{
  "num_hidden_layers": 11,
  "hidden_size": 448,
  "num_attention_heads": 7,
  "num_key_value_heads": 1,
  "head_dim": 64,
  "intermediate_size": 1792,
  "vocab_size": 30200,
  "hidden_act": "relu",
  "norm": "rmsnorm",
  "norm_place": "pre",
  "norm_eps": 1e-05,
  "positions": "rope",
  "rope_theta": 1000000.0,
  "rope_fraction": 1.0,
  "qk_norm": false,
  "attn_scale": 0.125,
  "bias": "none",
  "tie_word_embeddings": false,
  "parallel_block": false,
  "init": "normal",
  "init_std_qkv": 0.0389,
  "init_std_o": 0.00829,
  "init_std_up": 0.0389,
  "init_std_down": 0.00415,
  "optimizer": "adam_variant",
  "learning_rate": 0.00101,
  "beta1": 0.9,
  "weight_decay": 0.16,
  "lr_head": 0.0101,
  "max_grad_norm": 1.0,
  "warmup_steps": 254,
  "schedule": "wsd",
  "decay_fraction": 0.537,
  "decay_shape": "linear",
  "final_lr_fraction": 0.0,
  "batch_tokens": 131072,
  "max_seq_len": 1024,
  "doc_mask": true,
  "train_tokens": 686000000,
  "max_steps": 5234,
  "dataset": "wikipedia_en"
}
MLP neurons of a small language model. Each row is named by its layer, matrix (up: input weights; down: output weights) and neuron, and shows model dimensions 176-271. Each number is 50 + 12 x the weight over its row's rms, rounded and kept within 0 to 99.
Before each neuron's rows, "fires on" lists the tokens most often at its 100 highest values on Wikipedia text that the model never trained on; "raises" lists the tokens whose logits its output raises most directly, leaving later layers aside.

fires on: "in ", "on ", "In ", "in", "at ", "-"
raises: "board", "board ", "line", "line ", "turn "
L7.up447:53 51 56 35 35 51 44 52 32 31 61 62 64 41 32 44 60 26 54 48 49 15 63 53 52 44 55 50 44 43 69 61 35 52 38 49 48 51 52 43 60 41 45 42 58 45 33 40 72 55 67 48 59 51 73 67 60 79 42 50 58 61 42 37 56 64 26 55 58 46 36 75 21 57 42 49 46 47 48 57 53 64 69 55 43 47 62 32 50 43 69 55 49 51 48 72
L7.down447:55 66 46 42 42 43 51 38 36 34 71 31 68 56 38 72 29 63 37 64 51 45 74 49 70 59 57 59 47 47 41 48 55 62 51 58 49 56 47 46 43 38 35 52 41 60 43 67 59 36 56 52 46 57 55 45 44 55 53 67 39 59 37 45 54 55 43 45 54 46 52 33 34 63 62 48 42 45 25 36 72 51 63 50 50 52 55 69 71 48 55 28 59 39 32 44

fires on: "| ", "-", "–", ".", ",", "X"
raises: "000", "197", "198", "002", "193"
L8.up101:56 64 49 32 29 86 65 49 53 48 38 57 64 42 47 70 50 27 49 55 45 70 50 58 67 40 39 42 65 46 56 55 67 48 44 52 49 48 43 41 45 42 57 61 47 49 48 40 37 50 53 55 48 65 59 47 61 63 47 52 45 57 40 58 50 73 39 48 51 51 46 70 47 64 60 57 45 74 52 30 37 42 34 49 46 44 61 65 45 53 38 52 51 53 42 57
L8.down101:42 46 47 50 35 70 44 60 67 53 61 38 43 38 35 51 52 50 44 59 42 47 32 36 64 51 54 66 59 44 58 39 50 45 52 46 49 46 44 73 51 33 56 67 58 38 43 44 41 68 45 43 50 45 50 53 41 38 47 63 63 51 46 46 58 60 53 59 65 41 48 48 60 54 80 39 49 62 52 54 40 51 59 54 57 43 82 66 53 53 37 47 54 69 55 49

fires on: ".", "°", "′"
raises: "31", "01", "02", "29", "23"
L7.up1447:50 40 46 39 55 47 57 49 50 41 46 46 60 62 36 70 52 41 40 15 55 60 41 53 62 29 53 48 50 32 49 69 53 40 33 55 72 61 52 43 63 61 66 67 37 63 68 43 66 51 68 61 31 64 50 48 37 54 71 47 42 51 60 51 38 58 43 51 44 29 66 44 35 57 50 51 56 47 44 56 41 48 53 58 49 35 23 51 43 52 71 44 50 66 17 65
L7.down1447:47 47 57 32 45 34 55 43 53 44 49 44 48 47 54 64 52 68 44 70 49 55 44 46 40 59 54 65 59 34 44 52 37 32 55 55 55 79 38 50 56 66 62 49 27 56 77 17 41 64 62 48 68 42 51 49 53 28 37 56 58 68 59 19 50 47 54 46 41 30 43 43 48 60 65 56 56 60 48 30 56 52 42 39 41 26 61 63 59 65 66 33 44 65 68 51

fires on: "; ", "(", ".); ", ": ", "\n", "23"
raises: "|", "; ", "| ", ";", "."
L7.up353:47 65 49 47 18 51 34 44 30 30 68 60 48 68 50 70 48 53 41 84 48 40 45 41 62 56 50 60 66 22 70 30 52 45 42 37 45 52 55 53 46 52 48 42 72 56 54 38 47 48 57 31 46 46 51 40 58 72 61 42 32 48 34 49 55 51 49 58 57 66 62 66 64 44 61 64 54 55 43 58 42 58 62 64 75 32 59 33 44 55 51 70 54 18 66 55
L7.down353:31 78 44 52 64 59 51 51 56 42 41 67 71 60 27 46 60 40 49 41 61 63 62 54 44 51 62 44 58 55 50 41 65 60 46 51 54 44 46 41 28 56 55 66 49 56 73 41 48 50 49 49 35 51 44 77 62 38 26 53 66 36 45 59 28 57 46 41 58 42 34 48 75 45 27 70 58 19 45 39 27 43 65 42 76 52 42 50 47 50 49 35 33 60 64 44

fires on: "the ", "/", "that ", "to ", "a "
raises: "time", "start ", "endi", "time ", "Time "
L8.up1056:57 66 32 44 60 38 29 41 56 36 45 60 62 43 64 58 51 22 46 37 22 42 48 64 37 39 52 34 44 49 39 41 40 69 55 59 39 55 64 60 25 31 57 62 27 45 53 45 54 61 55 47 67 66 41 38 54 46 58 38 64 73 44 67 57 40 29 46 37 61 36 58 27 45 67 69 59 59 58 51 31 33 21 56 46 45 45 54 46 41 27 64 44 36 30 48
L8.down1056:47 57 53 64 52 41 42 69 64 48 70 41 58 55 44 58 36 16 34 68 75 51 45 46 59 45 70 56 39 40 46 51 44 44 39 43 47 56 45 43 56 49 58 56 52 38 67 56 49 42 44 43 49 48 52 44 50 57 43 60 50 59 77 53 45 40 56 59 72 47 38 53 67 54 61 71 43 57 62 41 45 38 52 47 47 57 58 53 60 60 58 46 52 62 38 42

fires on: "the ", "′", "' ", ":", "The ", "\n"
raises: "27", "57", "29", "28", "25"
L7.up887:51 58 57 59 46 53 66 54 44 35 39 25 34 62 44 36 55 56 37 32 47 68 56 46 62 63 40 66 44 44 53 51 45 38 45 48 57 39 61 50 48 52 70 47 73 61 56 52 52 42 48 67 59 61 48 55 26 46 73 65 32 47 53 31 47 49 46 46 49 43 70 56 39 68 54 48 43 73 23 33 32 45 39 41 61 54 65 33 40 59 62 61 39 53 36 47
L7.down887:77 59 40 63 39 47 27 45 63 40 47 68 42 52 39 52 52 51 34 64 62 62 43 25 50 40 49 51 53 56 54 48 31 73 57 34 33 52 42 45 58 33 52 44 41 44 53 41 36 65 73 44 47 62 46 37 62 50 56 73 41 61 64 09 38 44 55 47 44 51 74 45 25 53 38 51 47 73 34 55 65 58 49 44 40 37 60 54 39 68 39 36 36 58 41 58

fires on: ".", ","
raises: "3 ", "8 ", "4 ", "7 ", "2 "
L8.up469:50 52 46 59 32 39 58 52 63 54 59 66 54 70 76 56 55 77 43 46 43 39 47 62 86 59 68 50 29 38 53 38 57 57 53 70 46 56 64 44 39 61 55 34 39 61 48 58 46 67 45 35 46 51 52 61 44 60 33 53 65 73 52 42 53 56 65 52 51 40 90 52 47 57 51 64 58 48 35 66 42 39 66 49 61 63 49 66 21 58 66 57 73 54 43 71
L8.down469:57 39 44 46 31 50 36 35 46 36 69 53 60 58 47 45 49 37 52 55 36 60 56 38 66 57 45 50 32 59 54 42 62 65 63 59 44 62 52 56 44 54 44 17 31 49 41 23 39 40 51 43 64 56 53 51 45 45 44 45 51 52 45 38 55 38 59 37 51 55 53 45 23 47 50 32 38 63 51 52 57 50 52 72 60 49 54 59 36 61 58 53 75 51 30 62

fires on: "′", "°", "+ ", "| ", "' "
raises: "27", "13", "23", "12", "28"
L7.up116:48 28 60 55 50 50 53 34 47 30 60 15 52 60 53 48 44 43 39 53 55 30 33 39 67 30 45 37 40 35 48 48 22 34 62 50 48 38 46 35 51 42 72 52 40 67 63 54 61 49 56 57 59 57 50 61 39 26 51 61 35 67 56 26 29 53 59 43 46 36 31 53 22 57 15 48 65 50 40 69 42 68 56 34 36 40 70 55 51 54 53 45 24 45 42 37
L7.down116:51 44 44 55 52 38 42 25 46 55 66 37 33 61 61 60 54 73 20 72 49 54 43 38 54 27 36 63 58 65 34 38 42 53 57 56 53 53 46 46 61 54 75 64 31 59 60 54 53 66 71 49 57 50 45 58 45 53 44 72 38 45 67 30 42 48 73 63 67 41 56 40 43 55 31 47 55 49 71 40 41 64 44 36 44 49 57 54 48 67 65 48 25 50 49 29

fires on: "| ", "(", "\n\n", "\n", "\n  "
raises: "- ", "==", "== ", "On ", "==="
L8.up1746:39 30 47 54 37 59 49 43 64 45 56 59 54 59 35 42 48 50 54 63 20 48 36 50 40 48 54 56 48 35 43 47 60 52 48 52 50 43 59 49 46 47 48 25 54 54 66 44 47 46 68 47 57 56 57 41 65 37 35 46 56 51 35 62 64 60 39 43 40 45 51 41 66 39 46 48 53 57 47 43 33 51 64 47 39 31 40 56 26 30 35 32 63 30 44 52
L8.down1746:52 44 58 43 31 43 33 51 48 41 47 42 22 56 51 49 68 50 56 40 41 45 64 62 26 48 42 44 58 54 74 44 49 54 64 48 49 44 61 38 41 69 66 36 38 40 45 64 53 63 37 51 51 51 54 36 37 44 66 40 61 39 56 53 41 57 54 41 53 47 47 49 66 65 39 60 57 61 74 57 48 47 44 57 56 43 51 41 36 52 39 51 40 42 54 32

fires on: "as ", "season ", "As ", "District ", "Division ", "became "
raises: "one ", "leader", "leader ", "leaders ", "one"
L3.up1331:61 64 32 52 61 59 36 59 40 39 58 41 42 45 31 38 74 57 47 60 54 62 61 51 66 47 55 65 25 59 37 33 42 58 41 61 49 18 44 44 49 46 64 57 45 37 62 52 44 59 28 57 60 32 41 36 48 45 57 42 50 67 53 51 54 52 82 52 55 51 49 56 54 32 59 44 35 52 33 47 53 68 36 58 51 39 49 41 40 61 54 47 57 49 52 59
L3.down1331:33 56 51 58 62 65 46 71 50 50 63 49 47 61 54 50 49 55 39 49 44 67 41 67 39 44 50 67 30 37 56 49 46 57 60 37 24 45 57 38 41 57 46 51 19 47 59 34 41 31 50 48 40 44 56 40 39 66 51 41 44 28 38 57 21 39 46 55 56 33 39 45 49 47 63 41 38 52 63 27 24 62 65 40 53 44 46 43 56 63 39 47 45 48 38 45

fires on: " ", "\n", "– "
raises: "| ", "- ", "Source", "|", "\n"
L8.up516:45 71 49 40 46 41 47 41 36 42 50 31 49 42 72 55 42 48 40 48 58 42 63 55 34 42 50 52 57 30 40 42 52 61 61 39 39 56 53 36 28 36 36 41 21 61 41 47 52 50 65 33 50 56 53 64 65 56 58 36 54 52 48 31 51 58 61 45 41 31 33 44 41 53 31 57 65 50 43 36 43 41 29 55 40 40 51 30 37 43 51 63 45 43 61 60
L8.down516:48 45 46 42 46 49 61 56 58 42 38 59 49 66 44 50 58 55 46 53 38 61 52 52 38 48 40 50 58 56 71 38 40 54 50 47 47 49 54 45 48 48 63 50 54 64 68 54 48 52 45 35 43 58 51 57 52 46 50 59 43 37 76 28 61 43 33 71 77 74 54 41 64 47 75 51 53 18 40 57 45 48 52 41 87 48 30 71 53 40 60 60 36 64 21 49

fires on: "\n", "\n\n"
raises: "==", "== ", "===", "=== ", "- "
L7.up1515:46 26 39 66 48 64 27 48 60 60 35 60 56 22 25 60 73 49 49 35 35 51 31 62 38 32 52 80 46 50 47 42 52 59 52 46 34 31 49 55 44 65 53 55 55 49 51 46 72 47 69 41 42 56 60 39 46 40 41 43 33 56 48 50 64 53 47 57 54 65 27 45 45 27 36 59 58 62 54 53 51 74 51 64 54 45 33 49 30 45 39 62 50 46 42 56
L7.down1515:80 35 53 37 42 52 40 28 61 66 66 51 34 40 54 61 65 55 50 58 51 37 45 51 51 63 50 51 62 62 66 51 40 63 57 55 42 51 64 52 30 68 56 41 51 61 35 72 77 55 52 48 47 61 46 51 38 44 34 57 50 39 66 72 57 55 38 57 37 60 60 43 34 36 31 47 33 20 67 73 65 47 49 68 40 61 48 38 54 44 44 45 38 40 54 42

fires on: "the ", "J", "S", "that "
raises: "time", "time ", "Time", "formation ", "work"
L7.up162:68 57 41 37 56 41 28 47 40 37 55 43 46 39 46 63 43 24 44 42 39 33 42 64 69 52 50 45 41 40 45 61 51 53 45 36 31 60 58 46 51 48 53 65 61 61 69 40 54 46 38 54 38 61 38 42 53 52 56 36 59 72 53 60 56 61 53 47 41 68 59 51 52 34 63 68 59 56 42 42 69 66 48 83 62 64 59 64 47 53 57 38 52 46 36 73
L7.down162:39 58 42 43 77 48 58 36 55 40 39 57 52 74 30 55 43 36 45 58 51 49 69 44 41 72 29 64 51 37 60 65 33 47 59 37 80 64 48 39 39 65 37 53 55 73 51 49 61 42 57 44 36 64 56 39 54 44 55 39 36 31 59 48 46 41 44 30 51 63 53 59 50 32 67 53 55 46 26 63 61 42 46 48 29 43 45 67 36 48 55 45 46 45 46 43

fires on: "–", "201", "199", ".", "202", "200"
raises: "0 ", "1 ", "3 ", "6 ", "4 "
L8.up932:57 51 39 55 21 46 54 46 44 60 44 47 59 29 53 30 61 46 57 57 55 37 56 65 39 55 47 50 39 41 54 32 52 61 45 50 45 35 51 53 64 37 70 37 45 37 40 53 64 54 44 51 44 43 28 69 51 47 47 45 57 50 50 62 60 46 50 53 68 45 71 52 66 60 67 35 64 32 47 56 38 48 40 47 34 56 71 52 74 49 52 54 40 29 43 48
L8.down932:42 48 47 49 28 54 25 44 49 45 49 33 54 63 46 40 48 47 49 59 44 56 47 48 52 41 70 54 64 29 38 45 58 50 47 44 39 45 33 52 39 53 36 34 37 43 42 51 53 44 66 39 72 53 47 33 66 50 51 52 48 69 66 38 40 60 58 40 47 55 65 56 43 48 59 55 27 76 47 58 63 64 56 49 40 43 52 61 49 35 42 57 57 70 60 69